Part of a small language model's weights: vocabulary 8192, 13743 steps.
MLP neurons of a small language model. Each row is named by its layer, matrix (up: input weights) and neuron, and shows model dimensions 336-463. Each number is 50 + 15 x the weight over its row's rms, rounded and kept within 0 to 99.
After each neuron's rows, "fires on" lists the tokens most often at its 100 highest values on Wikipedia text that the model never trained on. A number after a token or word is its count.

L6.up3305:25 93 55 39 53 41 52 47 53 45 33 59 38 21 49 51 47 45 68 54 40 63 21 46 59 34 44 37 46 35 46 58 43 55 50 54 34 44 62 80 24 56 31 36 35 34 55 18 56 62 37 30 48 40 55 34 63 51 46 45 70 11 30 46 39 63 31 49 41 81 47 35 56 33 57 20 61 32 40 63 70 48 57 45 30 62 27 60 68 60 44 59 79 29 60 30 52 44 28 17 46 12 56 45 25 37 30 61 81 45 57 37 66 50 52 35 57 53 48 65 45 56 24 40 36 39 60 57
fires on: "E" 34, " e" 8, " E" 8, " open" 5

L6.up1649:59 64 51 51 63 40 49 33 47 39 38 65 25 52 75 42 51 19 78 20 40 31 42 38 39 44 73 58 42 43 61 31 46 80 56 64 08 42 55 19 60 19 74 34 64 92 53 58 70 41 34 59 60 42 33 47 32 75 67 39 58 53 56 46 36 75 55 35 40 57 37 69 64 52 54 59 62 75 39 28 62 61 49 55 61 41 38 72 53 52 47 51 51 26 47 39 54 47 83 51 44 44 34 49 33 67 03 53 30 45 59 13 23 53 69 34 62 24 70 60 36 44 47 53 34 52 46 70
fires on: " |" 47, "." 6, "ia" 5, " Website" 5, "1" 4

L6.up1463:65 51 34 39 40 70 75 65 64 54 38 83 76 51 51 76 47 54 45 65 40 78 35 26 37 85 58 29 58 38 55 35 33 63 73 59 55 36 38 44 65 56 74 40 59 39 51 52 47 48 39 64 65 48 36 68 19 49 29 48 25 48 51 52 45 59 45 63 67 40 50 66 44 18 19 34 38 57 43 59 32 42 23 53 32 65 58 35 31 62 43 50 37 23 36 43 37 49 56 27 60 59 54 57 45 34 66 41 47 30 39 60 69 49 44 50 62 66 54 50 51 47 56 46 22 44 24 47
fires on: "." 43, " as" 14, "-" 9, " of" 5, " As" 4

L6.up1168:39 48 45 54 53 32 42 61 27 47 58 50 42 38 62 42 50 50 69 67 46 41 36 09 44 56 41 23 30 47 57 33 54 50 83 34 66 49 38 50 59 59 30 26 42 67 43 42 46 39 32 45 58 64 72 51 31 41 59 60 63 48 64 67 48 35 63 58 35 63 52 43 62 29 56 44 52 44 15 42 25 57 18 62 57 30 27 32 43 62 43 50 63 48 30 42 62 49 59 38 40 53 47 34 25 55 51 49 66 36 32 49 62 76 61 42 39 32 18 68 52 22 53 50 62 59 42 53
fires on: "," 41, " (" 9, " the" 5, " is" 5, "\n\n" 5, "\n" 4

L6.up1131:58 37 62 73 35 53 58 48 57 40 59 50 57 39 54 40 32 50 63 62 53 25 40 42 23 52 48 78 49 57 49 44 42 52 66 39 53 25 34 31 32 59 36 39 51 29 55 70 76 48 34 63 61 67 51 95 36 41 55 34 48 53 35 39 51 55 39 47 20 45 72 72 48 52 32 44 34 52 37 54 37 43 60 54 37 60 78 50 50 51 61 41 20 42 53 52 73 46 61 61 35 24 44 80 63 47 42 50 65 41 70 72 44 71 14 35 43 33 42 34 69 59 70 41 64 39 39 35
fires on: "," 34, " and" 11, " is" 7, " in" 6, " are" 5

L6.up2859:74 51 57 50 65 57 59 59 42 38 75 47 41 40 91 65 45 35 53 42 66 44 54 70 44 62 32 61 85 84 36 89 23 33 49 35 38 85 35 52 44 61 68 66 53 40 52 52 63 36 45 44 37 55 24 46 55 61 34 59 66 41 32 60 44 45 48 70 38 31 63 58 40 74 57 48 54 61 36 39 48 34 34 23 68 58 26 28 53 56 59 36 61 38 49 53 23 26 51 56 38 33 58 41 61 29 48 34 47 36 27 34 35 26 24 37 62 45 50 40 46 65 51 35 51 44 55 62
fires on: "," 59, ":" 4

L6.up703:23 67 69 17 35 25 49 48 57 51 44 75 71 54 54 38 69 28 44 36 48 28 56 39 60 32 36 48 54 49 25 10 33 51 82 25 43 45 76 47 40 35 55 34 34 56 60 54 49 96 53 47 35 44 46 57 38 49 50 46 44 53 51 55 33 34 63 65 71 51 41 71 46 65 52 50 32 48 37 72 60 54 73 36 40 35 59 35 59 27 45 26 50 34 49 43 37 58 61 63 43 88 71 22 57 61 19 76 33 41 51 78 43 55 37 50 30 51 12 44 68 64 44 39 48 29 54 68
fires on: "\n" 38, "\n\n" 31, "-" 7, "," 5

L6.up95:49 69 48 40 57 72 55 31 56 53 36 30 55 65 59 16 07 56 34 69 40 91 49 80 32 53 56 57 50 66 35 57 38 50 11 54 43 48 61 68 44 57 54 38 27 48 52 24 20 45 36 55 59 61 48 49 57 57 58 62 27 38 42 65 56 63 54 63 47 71 74 67 66 50 30 44 65 20 44 33 20 45 24 50 69 63 56 49 64 39 48 65 58 63 65 28 69 61 45 42 15 73 76 45 69 40 44 40 47 43 56 29 34 32 19 16 57 41 44 40 32 58 25 21 45 58 54 26
fires on: " when" 25, " before" 13, " until" 11, " “" 6, " What" 5, " McK" 4

L6.up2634:73 56 30 48 54 24 39 38 07 44 64 47 28 54 48 33 41 53 25 67 27 44 88 27 60 79 55 46 35 68 84 73 54 83 43 44 70 65 27 66 41 71 65 59 78 67 43 55 61 39 58 44 47 41 41 47 48 65 53 34 76 47 59 37 51 37 75 48 48 51 72 52 47 58 41 68 53 39 25 15 56 50 39 68 50 46 36 46 57 36 78 52 57 15 46 27 27 59 70 42 37 43 49 44 55 50 77 26 15 43 63 56 19 48 66 32 25 33 57 56 47 58 35 55 53 59 42 54
fires on: " and" 62, "," 29

L6.up3220:18 60 44 56 74 41 52 40 69 60 58 33 37 43 59 62 73 43 63 48 22 38 40 62 70 56 65 66 50 42 63 51 17 29 51 58 52 32 52 71 57 46 48 40 25 44 37 65 48 40 59 62 54 14 47 66 44 55 57 24 47 47 34 61 38 17 42 68 61 63 54 68 69 72 55 62 55 54 44 66 41 14 54 65 62 41 66 67 69 73 48 46 43 65 40 62 49 50 54 40 43 43 23 34 58 37 41 48 41 40 56 49 44 68 56 76 55 47 54 47 66 43 48 59 77 74 58 46
fires on: " |" 46, "=" 12, "," 10, " with" 6, " allow" 4, " the" 4

L6.up40:17 36 48 38 60 64 55 55 59 38 36 36 45 32 59 25 31 40 72 53 58 99 59 40 66 47 13 60 45 55 58 47 49 42 32 66 40 41 64 44 26 32 51 72 45 56 46 30 51 34 61 43 55 43 49 32 42 31 55 41 49 56 76 73 48 47 62 63 67 60 32 64 65 74 73 67 48 48 29 38 58 43 63 48 49 58 58 34 62 53 32 31 61 43 39 58 89 55 36 48 80 43 35 46 18 50 69 60 29 40 72 36 50 78 45 19 52 20 27 20 36 54 31 29 65 54 28 54
fires on: " to" 34, " |" 23, " the" 10, "|" 7, "/" 6

L6.up2669:11 45 35 51 33 57 53 48 33 63 28 45 37 31 38 37 50 47 51 80 39 46 52 70 34 70 34 36 57 29 53 64 43 45 60 50 72 41 37 70 51 75 66 50 28 61 53 51 61 40 49 69 51 71 42 64 51 36 39 47 54 66 49 38 65 99 29 55 44 45 36 49 63 39 53 45 60 58 49 59 35 57 41 19 45 47 57 33 32 48 68 28 63 44 50 25 48 32 58 53 18 66 52 22 58 54 58 44 24 33 22 54 37 39 56 51 32 37 63 78 40 31 75 43 54 29 40 14
fires on: "\n" 33, "ed" 11, " of" 8, " directed" 4, " to" 4, " for" 4

L6.up2695:71 49 51 49 57 36 33 70 28 58 64 61 45 74 40 24 57 32 50 54 51 48 60 52 41 67 51 29 39 58 09 48 62 37 57 45 39 52 65 67 44 54 35 36 42 40 58 53 42 79 71 61 47 56 59 68 49 48 36 42 54 58 54 63 48 57 49 55 47 31 58 43 64 57 29 45 29 51 68 25 39 30 35 62 67 52 33 71 37 45 67 52 46 35 44 78 54 49 48 41 38 88 72 53 26 23 58 62 58 37 58 79 84 60 55 63 57 43 35 62 56 41 31 63 49 59 51 41
fires on: "." 18, " or" 16, " cons" 11, " and" 10, "ly" 5, "," 5

L6.up3224:35 09 56 35 71 67 47 51 74 64 36 63 58 63 45 66 52 48 44 41 40 34 51 44 78 83 34 68 67 43 45 35 31 44 64 39 36 55 52 40 46 47 43 61 54 49 53 52 45 48 38 26 72 54 55 54 58 45 70 45 33 39 47 51 72 82 64 57 66 46 33 50 63 55 39 50 32 65 60 36 26 32 47 37 65 40 62 46 48 48 36 38 66 67 33 40 71 42 53 51 32 44 27 61 57 66 57 71 67 57 53 65 66 38 44 84 48 61 51 36 59 53 53 31 38 37 99 59
fires on: "," 57, " found" 14, " |" 9

L6.up2766:68 65 45 47 46 51 54 52 62 44 69 75 35 49 46 46 53 53 48 84 55 40 61 18 56 71 42 71 44 23 75 29 82 19 60 44 46 33 53 42 29 34 51 50 23 50 36 44 36 50 52 37 67 56 53 61 62 33 51 64 43 69 21 58 57 48 31 60 67 32 41 46 73 38 36 53 52 36 79 34 24 47 44 87 14 55 63 52 56 58 46 80 66 20 52 59 47 57 71 46 44 71 45 97 28 45 79 68 65 79 63 43 45 70 17 54 24 62 35 25 38 31 47 34 22 64 62 53
fires on: " of" 50, " Play" 5, " comm" 5, " Ash" 4, "." 4

L6.up604:70 65 63 57 53 52 44 58 44 49 14 56 48 40 67 49 49 26 40 49 44 40 38 60 50 61 71 28 58 24 49 44 54 91 72 47 56 57 38 37 47 55 55 69 44 58 62 71 65 66 48 40 55 49 51 41 36 70 63 41 44 35 37 51 60 39 41 55 69 78 53 24 63 63 55 45 62 64 29 41 69 47 59 47 50 27 51 61 44 54 70 63 41 31 54 54 33 31 37 60 70 39 42 42 59 62 53 06 49 32 17 40 35 70 43 22 42 41 54 40 55 43 60 42 59 67 37 57
fires on: " |" 25, " More" 9, " In" 7, ":" 7, "." 6, " The" 6

L6.up1453:25 43 66 37 15 41 39 44 82 45 65 60 55 47 34 57 34 68 80 41 37 58 56 71 27 49 77 61 40 30 47 61 64 49 32 40 35 48 58 39 37 43 46 24 49 51 54 51 28 53 55 54 44 60 60 50 53 68 38 55 65 34 47 69 29 65 45 34 35 47 44 66 53 54 14 57 70 33 45 41 40 41 54 45 60 54 43 67 25 56 57 57 39 54 44 58 34 47 30 44 54 50 40 62 56 49 36 45 61 31 67 79 35 50 58 63 57 35 50 32 40 80 36 56 38 46 60 51
fires on: " the" 21, " under" 12, " of" 10, " that" 10, " during" 8, " by" 6

L6.up74:56 63 75 75 65 51 43 33 72 48 84 61 61 48 49 64 66 55 22 57 53 27 27 55 59 53 52 77 35 42 41 43 62 37 57 65 58 50 33 68 68 49 32 57 64 54 59 39 35 76 75 43 63 50 49 59 57 28 40 70 44 49 37 81 39 54 43 68 64 48 53 34 34 49 57 40 53 57 64 40 41 65 44 35 39 27 32 43 60 60 52 40 35 22 36 49 72 96 52 53 36 41 44 73 38 51 44 72 43 41 55 62 33 55 51 57 71 42 61 63 61 37 76 59 41 54 49 54
fires on: "M" 41, " M" 31, " m" 11

L6.up1425:52 41 53 46 39 59 24 65 58 36 42 70 39 69 24 03 61 53 34 51 41 65 50 46 41 35 57 53 54 64 21 40 70 30 55 66 59 53 58 40 34 73 45 35 61 35 66 32 61 25 68 55 31 08 26 37 60 43 77 36 52 29 36 46 43 48 44 64 69 38 25 78 35 69 49 67 34 57 45 62 64 44 58 49 63 47 53 53 58 40 31 38 65 29 42 35 51 42 52 24 61 25 78 49 35 65 67 41 41 63 50 57 72 66 70 51 34 40 27 32 37 65 58 51 69 46 41 43
fires on: "," 38, "|" 8, " took" 6, " |" 5

L6.up1602:66 59 36 51 30 22 57 50 16 63 39 57 38 50 00 62 47 49 63 20 49 29 52 63 45 60 83 57 52 42 41 50 16 36 46 72 59 59 31 35 49 62 62 61 52 75 63 41 71 46 66 64 62 42 14 51 52 53 61 65 63 38 62 46 58 69 59 42 67 39 49 52 55 71 65 47 44 39 47 31 64 48 75 39 38 67 29 45 20 74 26 57 32 21 52 40 60 55 60 43 58 70 27 49 38 20 43 11 52 65 42 37 42 79 31 57 38 79 32 66 65 41 68 59 51 55 77 50
fires on: "V" 22, " h" 13, " Rev" 9, " conv" 6, " rev" 5

L6.up1305:57 40 49 41 60 47 48 46 53 47 24 47 55 63 52 55 39 23 35 62 29 60 45 48 50 76 20 55 60 52 21 55 38 49 55 55 40 56 62 55 48 36 73 51 35 56 49 56 37 68 62 54 69 14 53 66 54 28 59 43 84 27 47 26 35 63 66 78 72 62 34 34 59 50 25 62 64 54 28 53 50 41 55 61 70 70 64 66 38 49 37 69 54 52 56 38 66 57 60 64 44 45 37 48 22 51 24 43 54 59 55 54 45 26 38 32 85 57 35 24 78 72 79 27 55 10 50 43
fires on: "," 67, "." 11, ":" 4, "–" 4

L6.up1794:46 32 79 40 33 46 35 19 60 35 47 63 17 39 53 52 25 82 14 48 29 58 68 53 51 51 39 52 44 36 27 52 85 53 51 74 75 54 46 39 38 75 75 48 65 15 31 57 50 38 42 64 51 42 46 80 65 61 70 52 37 35 51 69 36 63 25 68 37 64 54 72 74 27 47 48 67 54 48 39 45 39 36 57 78 63 53 75 49 58 56 68 48 24 55 42 52 56 47 50 48 27 36 49 58 53 48 47 70 54 21 50 13 76 60 32 56 35 68 74 59 54 40 40 46 39 43 57
fires on: "a" 30, "i" 24, "u" 22, "o" 11, "," 8

L6.up1087:48 46 53 51 51 61 32 45 23 35 68 42 64 49 34 55 33 50 53 34 53 70 53 40 32 40 45 41 58 35 81 68 56 46 68 55 43 51 48 42 51 55 44 53 50 62 35 40 71 37 50 48 73 37 26 48 62 74 68 58 56 34 44 55 10 55 51 44 58 64 59 88 35 73 54 27 72 26 56 38 66 43 40 47 49 33 65 49 63 38 42 89 43 69 55 73 36 38 78 59 77 85 45 45 48 58 24 35 52 47 67 64 51 38 58 57 39 46 42 46 57 78 35 25 44 42 69 48
fires on: " that" 31, "-" 21, " the" 8, " his" 6, " in" 5, "–" 5

L6.up1866:62 46 57 35 26 33 39 54 74 48 50 47 63 38 42 52 24 38 36 72 52 57 60 40 63 84 86 60 59 46 43 69 81 31 42 25 40 68 08 59 47 46 55 08 41 56 55 36 26 34 56 67 64 52 46 36 60 26 69 57 58 39 36 65 57 57 46 53 39 35 45 65 22 51 39 44 69 42 59 75 38 37 57 50 28 39 25 51 25 58 52 37 34 18 44 53 74 39 47 48 42 64 61 68 47 45 51 22 50 65 77 43 44 61 64 75 27 48 44 55 13 74 45 53 59 54 61 60
fires on: "-" 45, " and" 9, "–" 9, "St" 5, " the" 5

L6.up1629:33 54 55 70 54 50 32 53 53 38 56 43 27 82 45 63 64 60 54 34 52 62 66 78 34 65 71 75 43 45 51 60 44 78 60 47 32 43 77 37 35 34 67 38 51 61 69 18 35 54 27 52 61 58 48 41 48 53 54 21 68 25 62 62 63 24 34 56 37 30 67 34 57 17 30 64 75 68 69 66 50 30 66 37 51 56 57 38 54 56 57 75 60 45 63 06 29 49 53 88 38 57 36 55 09 81 67 52 38 52 31 26 46 66 50 56 45 26 66 44 61 84 57 34 56 34 62 53
fires on: "." 49, " UTC" 9, "l" 4

L6.up1145:70 46 19 25 45 31 17 49 51 28 53 53 56 26 56 38 54 47 44 67 10 69 56 39 40 46 75 64 33 56 49 67 57 60 33 42 55 22 35 62 51 45 70 69 30 42 59 46 50 45 61 39 46 44 46 90 63 48 29 58 31 63 52 69 63 57 49 26 70 76 52 51 57 37 40 67 59 34 32 70 54 21 65 29 38 71 55 62 28 32 31 55 54 33 32 68 33 46 29 39 59 55 20 48 47 51 45 53 39 71 32 28 21 62 63 30 15 46 48 49 47 49 68 52 58 33 25 22
fires on: " \"" 64, "\"" 14, " under" 7, " mis" 5

L6.up2425:67 54 14 28 28 41 45 55 68 65 26 55 44 76 55 69 49 38 51 63 51 53 70 55 71 31 59 44 70 37 49 67 59 62 52 09 27 52 32 58 87 54 55 54 52 68 60 59 82 32 57 57 59 50 59 60 41 45 57 62 56 61 35 41 59 85 46 33 68 38 62 56 49 58 80 42 44 46 41 56 44 46 76 50 55 63 57 53 07 48 47 49 36 27 28 63 43 57 26 58 59 47 56 58 20 61 58 47 58 75 66 42 38 39 28 22 40 54 51 71 52 38 45 30 56 50 24 52
fires on: "-" 29, " in" 11, "'" 9, "a" 5, " under" 4, " \"" 4

L6.up1296:93 56 45 53 53 48 54 99 36 57 48 37 47 50 56 36 36 59 55 44 78 61 41 59 40 65 28 51 61 52 45 55 75 80 37 81 62 64 42 60 53 31 42 62 12 49 47 57 42 67 50 62 54 44 49 46 37 61 36 65 66 35 42 45 30 32 52 58 46 47 52 74 49 68 22 95 41 50 52 34 70 49 50 45 39 39 40 63 76 30 53 27 34 44 67 36 32 72 56 38 50 36 60 48 48 55 52 59 59 55 73 54 58 44 57 31 39 19 54 42 60 63 46 31 71 37 77 41
fires on: "," 40, " to" 16, " by" 10, "|" 7

L6.up84:36 50 46 29 53 40 42 59 66 33 63 56 56 60 63 44 47 23 54 50 78 26 48 40 49 72 32 47 69 12 36 43 55 29 43 44 52 49 52 40 52 82 28 69 46 60 33 60 60 74 82 65 29 35 51 37 72 57 38 58 39 47 47 48 48 40 43 71 55 51 29 71 83 35 48 63 19 55 72 55 58 56 24 56 40 41 41 53 36 62 73 41 43 28 25 68 46 39 76 66 31 44 54 76 69 80 49 65 67 53 27 59 09 35 46 50 28 42 56 42 51 41 55 41 62 38 70 22
fires on: "," 86

L6.up1385:76 49 49 28 35 65 57 51 73 64 48 36 44 51 27 53 60 61 14 74 37 44 61 47 74 59 49 80 69 55 65 54 39 33 46 30 40 44 43 75 80 31 60 41 35 33 45 56 42 35 39 53 48 67 50 64 30 35 34 62 39 40 18 37 56 32 57 54 51 36 50 47 78 45 44 43 55 22 43 35 75 48 39 61 56 39 48 54 31 45 34 62 26 40 44 69 64 48 52 77 57 48 68 61 59 66 34 77 41 83 46 55 68 56 41 52 57 50 57 62 45 69 57 54 21 51 11 86
fires on: "-" 39, " to" 9, "la" 7

L6.up2488:45 44 55 45 39 72 73 30 30 52 69 54 58 73 58 61 78 24 59 52 25 56 58 53 36 52 54 92 46 16 43 68 48 48 49 73 44 42 61 58 60 37 59 56 58 55 29 47 52 74 58 49 53 73 53 20 49 67 39 53 30 55 61 52 40 57 67 60 60 57 58 38 50 42 41 64 26 67 44 59 59 48 40 54 54 46 54 48 30 39 44 68 53 36 49 29 52 36 56 57 49 90 36 66 26 48 41 62 29 50 62 40 84 38 09 50 22 35 76 49 50 71 37 40 45 54 39 22
fires on: "-" 20, " of" 17, "er" 8, "e" 8, "a" 5, "h" 5

L6.up99:32 76 42 65 62 19 53 42 44 53 42 48 51 27 75 55 59 52 41 58 74 43 48 49 45 41 56 53 36 51 62 68 55 67 40 56 62 37 55 39 49 63 32 46 27 42 66 68 35 61 59 56 77 53 59 66 53 48 48 59 53 60 61 49 55 41 51 63 73 21 67 61 49 57 32 54 08 73 47 59 53 48 53 41 30 79 55 56 48 49 75 54 53 16 45 52 76 31 54 52 61 45 35 34 39 87 38 70 61 38 28 39 38 44 69 75 25 59 49 70 61 21 66 40 76 34 42 67
fires on: "|" 24, " was" 17, " known" 6, " –" 5, " is" 5, " st" 5

L6.up3171:31 41 47 47 65 75 62 64 36 83 39 47 34 52 45 55 66 52 57 65 39 57 64 55 42 35 53 60 18 28 70 62 52 56 57 34 52 51 42 46 60 63 50 48 33 59 64 61 76 32 56 78 59 33 70 44 51 40 44 45 36 43 60 43 43 34 38 45 31 59 73 39 67 44 51 55 49 50 36 67 63 44 42 72 61 38 52 37 67 74 40 64 43 24 53 70 56 83 53 56 51 42 43 31 63 38 57 40 47 22 37 66 73 57 63 35 56 45 89 38 50 61 36 50 51 65 59 62
fires on: " Ja" 21, "J" 12, " \"" 9, " Jo" 8, " J" 7

L6.up2122:74 54 43 31 50 67 29 78 12 50 49 55 40 67 92 77 92 51 79 67 42 43 61 65 44 68 49 46 38 71 53 36 57 41 46 57 75 63 41 39 56 66 50 33 32 49 40 68 82 73 47 57 68 37 48 55 48 50 52 34 39 43 40 48 50 53 49 34 75 84 48 80 54 54 70 54 52 22 47 49 47 33 27 17 48 59 22 36 38 59 19 33 20 37 59 56 18 72 51 52 43 32 59 40 85 55 27 47 42 18 48 45 39 32 67 65 27 59 58 90 66 43 50 58 48 54 32 45
fires on: "," 27, " le" 14, "n" 6, " Pet" 6, " in" 4

L6.up3161:21 29 29 49 51 43 70 55 45 82 37 18 55 70 39 53 47 46 55 58 47 48 39 58 36 40 35 65 48 72 30 39 68 62 47 36 46 52 38 65 34 50 77 42 22 58 52 80 47 70 61 46 46 45 70 68 81 51 36 47 68 50 58 40 39 35 14 60 45 51 43 47 40 84 32 40 09 34 37 35 58 60 60 55 50 32 56 66 48 29 48 45 46 51 45 37 41 36 66 64 44 46 55 66 35 28 48 32 86 43 37 68 47 71 31 52 31 47 19 47 55 62 52 70 58 40 31 32
fires on: "." 36, "," 20, "\n\n" 12, ":" 4

L6.up1741:59 29 67 52 41 54 32 91 31 81 53 40 32 44 53 59 67 59 35 66 33 56 52 48 58 56 63 48 49 48 47 36 31 63 44 23 33 46 27 52 41 54 37 78 23 48 37 60 43 48 46 68 54 45 57 73 44 32 41 30 29 38 18 45 52 54 52 28 57 44 52 49 47 44 51 64 61 86 42 58 85 42 31 53 60 39 61 57 49 63 51 59 39 29 54 53 33 62 38 48 44 41 38 47 62 58 35 64 38 61 54 41 58 91 64 75 30 64 70 85 51 53 53 36 43 44 55 19
fires on: "'" 41, "." 15, ":" 5, "ss" 4, " ten" 4

L6.up1801:46 66 58 23 71 48 61 26 46 80 58 43 64 68 90 63 24 44 54 40 65 49 47 39 46 22 53 57 47 68 59 31 37 49 62 83 66 57 55 48 53 48 32 48 43 80 54 52 42 50 41 33 53 57 47 45 36 44 68 40 42 64 69 39 33 44 48 56 48 37 76 45 62 56 43 37 35 61 24 43 68 38 17 56 82 30 55 47 30 57 58 48 71 27 42 48 64 61 53 75 45 42 38 73 72 57 25 84 61 41 87 75 51 53 82 68 38 53 53 92 52 45 76 42 35 41 42 27
fires on: " to" 20, " is" 11, " was" 10, "n" 9, " can" 5, " b" 5

L6.up3149:61 46 59 27 43 49 41 46 55 60 47 59 37 37 72 49 54 86 21 68 54 49 33 31 65 53 44 35 50 39 37 51 55 62 37 59 36 67 37 74 61 65 64 80 40 42 26 76 64 22 24 45 66 50 31 74 61 29 35 51 27 71 79 31 19 75 36 41 43 64 62 68 33 64 47 31 46 26 33 53 44 16 37 55 61 66 54 41 52 59 51 44 21 56 52 23 27 40 25 31 38 62 66 60 27 64 52 52 60 54 44 59 30 51 40 71 49 36 31 54 63 64 76 33 58 61 12 13
fires on: "'" 48, ")" 11, " \"" 9, "\"" 8, " him" 4

L6.up221:47 51 33 24 64 61 51 50 28 79 43 68 67 56 40 78 51 84 51 51 63 38 54 49 44 64 53 44 16 46 37 72 39 61 38 51 31 48 57 49 43 48 40 63 33 58 65 75 55 38 57 35 49 49 44 64 49 30 88 49 38 27 48 40 54 10 56 51 59 61 39 29 53 41 65 59 46 47 54 42 55 58 54 65 84 53 34 67 46 66 46 42 72 59 45 60 28 40 44 63 41 54 53 59 33 36 27 39 35 55 59 54 54 52 45 42 36 68 52 50 37 47 26 38 46 43 55 54
fires on: "H" 38, " H" 32, " h" 24

L6.up1454:72 68 56 50 43 30 59 58 48 63 60 35 55 72 66 90 16 47 45 65 54 50 49 60 63 85 46 44 38 56 31 45 56 63 43 49 18 70 40 67 76 76 37 46 35 41 62 32 71 55 25 42 25 50 59 54 50 56 41 46 36 41 57 27 68 83 49 32 45 15 49 22 37 69 32 45 56 51 78 52 32 52 62 69 55 43 44 63 62 58 44 43 60 54 45 34 61 33 33 40 60 71 17 43 48 28 68 33 50 36 76 56 57 54 57 83 35 59 33 32 56 42 34 31 20 41 85 80
fires on: " and" 32, "," 20, " most" 18, "ly" 10

L6.up66:40 35 42 64 40 69 51 46 57 69 56 41 75 45 54 21 62 52 75 82 77 54 57 48 50 61 19 47 61 30 60 48 62 40 49 49 54 64 51 33 53 50 67 63 56 53 31 66 60 62 29 54 58 65 52 68 68 16 46 38 53 37 41 59 27 82 64 53 46 24 68 37 54 79 41 40 73 36 41 47 36 51 51 41 60 42 56 65 46 30 65 37 33 30 67 29 32 38 58 59 30 51 77 60 37 71 86 53 71 52 63 71 33 68 53 35 68 52 41 71 56 61 74 51 50 41 35 39
fires on: "," 60, " as" 16, " and" 12, " –" 4

L6.up1618:47 38 78 54 51 39 43 64 61 47 45 25 11 52 33 41 60 70 49 38 11 56 47 58 34 64 62 60 38 58 30 44 59 59 61 51 36 50 34 27 58 55 35 25 47 43 59 38 47 67 62 59 59 50 53 34 39 49 67 58 27 59 62 89 47 52 56 45 65 34 50 61 73 74 49 44 45 40 30 49 38 60 38 62 59 45 37 80 33 68 56 55 61 62 30 76 41 58 49 43 46 45 45 56 68 36 32 46 43 39 84 30 71 61 63 56 45 45 40 50 83 69 32 58 59 53 37 47
fires on: " (" 28, "|" 19, " |" 12, "=" 12, "," 11, "19" 10

L6.up3205:64 54 42 60 48 57 62 15 56 43 47 44 52 80 54 62 71 23 31 46 46 68 44 68 52 64 48 30 67 32 89 59 64 65 37 60 39 45 49 30 38 55 41 55 51 36 46 43 70 88 38 66 38 39 55 40 56 14 75 40 46 60 33 49 53 42 35 54 37 47 58 25 37 62 65 53 70 24 54 57 56 39 74 46 37 69 51 40 39 31 46 56 60 71 36 80 41 49 20 73 25 40 40 46 49 69 58 60 26 43 70 47 49 34 43 62 53 47 60 36 55 74 61 20 56 50 66 56
fires on: " by" 24, "d" 13, " of" 7, "l" 6, "r" 5

L6.up2934:40 50 42 71 43 48 47 92 54 64 37 33 54 44 91 78 29 75 56 46 52 28 59 50 76 71 30 54 45 59 47 39 72 63 61 46 44 43 33 54 40 54 70 64 53 32 68 49 42 63 59 35 61 70 37 62 54 38 71 49 31 48 56 68 46 26 54 59 60 34 73 40 62 42 56 32 53 41 64 37 48 64 32 40 74 40 67 45 39 53 68 27 48 49 44 40 71 60 75 46 52 44 42 62 54 42 55 29 52 37 69 42 31 64 23 62 67 50 45 44 75 64 33 59 58 60 45 52
fires on: " and" 41, " but" 31, "," 4, "nis" 4

L6.up14:58 61 59 45 31 40 70 60 36 76 70 63 55 54 52 27 48 25 61 68 75 19 60 50 57 34 63 43 38 57 32 60 47 40 54 49 44 30 36 50 41 33 64 62 48 39 67 70 54 40 34 40 40 53 25 62 28 76 60 57 33 16 17 59 51 75 42 55 68 59 57 18 71 73 59 68 41 25 51 30 51 79 48 43 53 60 32 56 53 45 39 23 37 28 42 51 39 57 22 31 25 39 64 33 61 54 30 50 69 45 54 42 45 57 66 57 48 48 61 72 38 44 41 52 43 33 43 54
fires on: "e" 18, " E" 18, " e" 7, "E" 5, " close" 5

L6.up764:41 32 10 40 54 43 57 38 76 64 71 58 71 41 62 77 69 46 72 30 38 36 55 59 61 68 11 59 95 61 28 56 62 58 43 44 66 66 50 43 41 39 33 84 56 78 48 69 64 86 49 59 47 51 43 56 38 64 42 77 33 43 36 54 32 61 69 47 25 24 34 64 52 64 52 48 64 42 61 66 48 44 53 41 40 39 54 93 69 45 86 18 59 68 49 63 43 59 59 74 28 34 51 52 71 73 49 34 57 56 35 54 49 63 44 67 44 55 27 52 50 54 55 46 35 50 78 48
fires on: "," 59, "s" 8

L6.up2335:05 65 57 46 48 79 47 52 43 80 53 35 61 51 47 46 59 72 60 44 55 49 52 41 55 38 39 45 58 44 31 68 46 40 66 21 81 64 25 46 61 45 43 57 59 73 48 66 56 54 42 48 60 64 67 32 47 74 46 43 94 58 62 67 53 59 33 66 39 50 31 70 39 42 34 72 52 58 31 41 17 45 61 29 72 51 40 58 25 59 47 55 76 66 56 61 19 79 68 53 47 43 38 54 84 44 62 54 51 46 30 22 53 69 38 43 57 51 51 73 27 42 30 40 83 38 50 58
fires on: "s" 26, "ing" 10, "ed" 9, " the" 6, " to" 6, "d" 5